Weights of a small transformer language model.
Size: 8 layers, 8 heads of 64, MLP 1024 SwiGLU, vocabulary 16384, 37.7M parameters.
Architecture: LayerNorm before each block, rotary positions, no biases in attention or MLP, untied embeddings.
MLP neurons of a small language model. Each row is named by its layer, matrix (gate and up: input weights; down: output weights) and neuron, and shows model dimensions 16-111. Each number is 128 + 24 x the weight over its row's rms, rounded and kept within 0 to 255. Numbers have three digits each. A neuron's up and down rows have the sign that makes its largest values positive.
After each neuron's rows is what it responds to, as a language model described it from the Wikipedia text at the highest values.

L3.gate436:158133131111169124100098140139116144108148139162163160145138144114189138175079145134172147144133118138140203127166142171116141153139162171114131123108120105145096144120109148136142130140063103128154094154148154104128133094119128126111128150184162140134098097126103107119101168149113125143
L3.up436:187094155120118100106094109102110134084127182119147140132121090086175157131103131086088129088121092117090178112118106128124127140120148198159172125128147113136115121118090165130131134127122137125145142104156143101103117123145113143128095165151104133087149139136138105163142115123101163079
L3.down436:143157137086168127100165121116110156114121150117105096124139135146136142125111115100142150123138121160170128132163109131125094120115169134143180094103157152130161120127149119124149141106080156120134091119160120095106126123098134105131160153137143148133139089099116158097134144139144143163
Word-fragment or compound pieces. Short tokens that look like whole words but belong to a longer word or fixed phrase, e.g. bar-it-one, them-es, coronavir-us, shot dead, public outcry.

L4.gate711:087136159132164136123072113122168090117120128129144109111146160130149107135118118138094080144126156165159131138100104152117106136120103111142129133126145151109121116127102113115132095172199155141128182116124108120145141127123164167137161097172166105142110091144117117134115143131132163133
L4.up711:132113151110162128086121115147104157133127140169130149144120166112197121139118116136124118138110102137127153130082079132098121083150117085161124126133119132142128101154103146142135095144136133136113127145111162111109114162129123076125149150106102154159097130133136153106110112122116160141
L4.down711:116100102159130152109153121128117156117134117136139132132084137106164150127113136135126117058158074122113131122136104147094106143142102107118151095123124069131144119130106125174064144148091112122112151105162102135127154146132185140122115138137124125143167098143166103135145129131139110128
Separator before number. Punctuation right before a number in infoboxes and tables, such as the colon after Area code, the parenthesis before goal counts, and score dashes like 0–1; weaker on mid-word fragments like st-agg-ered.

L5.gate592:171132153164147116132149159136114173129112130128141133111148130084136081113063137142119113127123162130120136135110094144094171112133137106112115109116106135118133148141146099153140166136139180133132095140142137139175143117110131122152127073127120175106145122098120159089149120146139142117
L5.up592:140126140121133112144136144169129138116120110116169111140093129112146110144084147132139095152157116122139142174132109103087127153147150132094131111114114109111113135153141160148164089134084129147132097109076135127111130127147121168096126149139147114135077100157155109150154156116071125160
L5.down592:112119086137144157127118106135107133147112114152114112122117130114128140128132152121141164125118115142148134160132153169160113086136123174164154113127133121117143107134125093087142111118141090113075105136156113140151113093140152101088135128163079149126145102143190097104141106120162131143
Mid-word pieces, list separators. Interior pieces of rarer words split mid-word (sab·ot·age, Gu·er·illa, esch·ew·ed), plus separators like "(", ", ", "|" in tables, stat lists and dates.

L5.gate795:098137171127111165147070114107102149088169121126106132133110120118159111125140132156120123095132118148126128109117100110144118142139167087109123122109159091160129131123099119134136091127112124143128096144138153111135125130121115113158140168165146157112140133122123091127138116128106153166
L5.up795:143114114129130112117128123117097191106136120127131156120082130143142093134119123141141164142127127158115161088167128085116098148096148128146099120129149120165169146138159134131135133144096116137096157131090155112115102123104118132150147121130115135111130122122155124128118132127162057148
L5.down795:121091142155134134114109173163125171121152135133154159130164126109151138146132109138153176138099106137129164123151119088089116161112128159103118137206120140134187156130155074105089129149139169132154113133103143112183112164119137130109140124142173114119097159135127126124124079129118088160
Family-member mentions. Relative nouns or a comma/count just before a named person, as in his wife, her sister, one son; also some measurement numbers.

L4.gate911:110135125160121115088108080142079157132123087125154102117114134120136102144122089138133116144078115114121129150138082150141097142139139111164096127120158145113143118144135107102126124130149110145135147129145105167130141120036162122145100104086092122132167109140133107117115156117159112120
L4.up911:145173105109106094140150131162092089160091125148156148166109128145141107112133097174066120091117143136100086142140162164103110151124107153140107147118131131118146119125130148125118122105137131111192093136104138148082128138111114148157138149149098161121131132115090111118112135133114103084
L4.down911:130142129153117102129143145164106146120112161144145127151128130105109071138120155108164122111134166109069140117137121106128113135143086161114090130154156109115115143115119144098108115149169155131112109134116088114116126138117148147125141130098080130144143133154133122150127070111121124178
Kinship nouns after possessives. Relational nouns, mostly family terms like son, father, brother, cousin, right after a possessive (his, their, X's) in biographies.

L3.gate802:154134134133113188143125112127113115133114161153133116128121109108180179121143132119159093121136129131125122156150115108089134110120171131084169072099139138131144107137112102161119140116174150139111109077102125165129127132150109114136102137116126143161125099123115122131151151110138160148
L3.up802:108129102123101142139146127134105117092082115139138128163143136120117127132121134149157139141090153135145101142104129112094079102136154077110159155124144137093167160115132139145128133134147151138126139147098115155121128120118181151165167131114090129061144142117111127131146122126150106153
L3.down802:114158114146103101159111130155150140140105169115126125150145081147139097120136110075148187109118088127140125114147156139113171065138106143117114130130165122134181152117097151137170108098133151142139140106109161167124172164122121118103108114133121104131101114144165093147124150120127092118
Infobox goal-count parentheses. Opening parentheses in footballer infobox career lines such as "Club / 46 / (3)", plus "(born" descriptors and infobox field names like Bowling.

L3.gate555:089143127099133100136113145081137116092172094155151091110105127088135150166117137129138100106139119099153113126154083118080121114137128131123108135102081124100133171139121115100130140139138112110162180154119107105098168132145192153153151087115164111144103098156124105155085143139119092152
L3.up555:162137125099106107128093134135163142160127153153120080135092139138119158099109147103120099141132130150129161091118131125136123155162123104142121128097147132159195124117169122155097156114122130117146125126140197157137155141091128133107107095078101125098166151156134118123115152123156166112
L3.down555:115156087117128144162139102137117121127100146133137167107183100164158112136114143118122151104141129137129134114113140135073087159087176097077104134107094100164128111102153149113137133107146164130115135119150132142147132107119126139101149089148141111106159144171103111141118128135077143134
Nouns after possessives. Nouns right after a possessive like his, her or 's (retirement, father, son, daughter), plus University in institution names like State University.

L4.gate702:150121118113099139128118112131123151123139148148174120154169089130111168114099127143148123103135130150075168160126135118093149105108115134150094141132150099123130147168156139131157168152071143127128119099182113129194150121121119131117091124118101124147108139126088097127129131158140148128
L4.up702:106155149144120161115137131128092113159146120083167140128150115103121152123143113122149172143103161120150112172101103128129134115141143129161118151131124115159121138120128095149115124140076098088129115134122097148161117091090136134119122146118111157109135133159085111076134111109151124147
L4.down702:141120120139141159105142114118103163132119140119151136138161159145122127137124175116123125094130153151133154144155114111126143161120134123166131139103143123115141123148156153146158165146111119141121113091138140149109132126124103133169109128164140113112118116149123140165055098140120092113
Killing and violence verbs. Verbs of killing or harm placed just before the victim, such as killing, kills, sexually assaulting, plus weaker hits on attack, murder, fire, losses.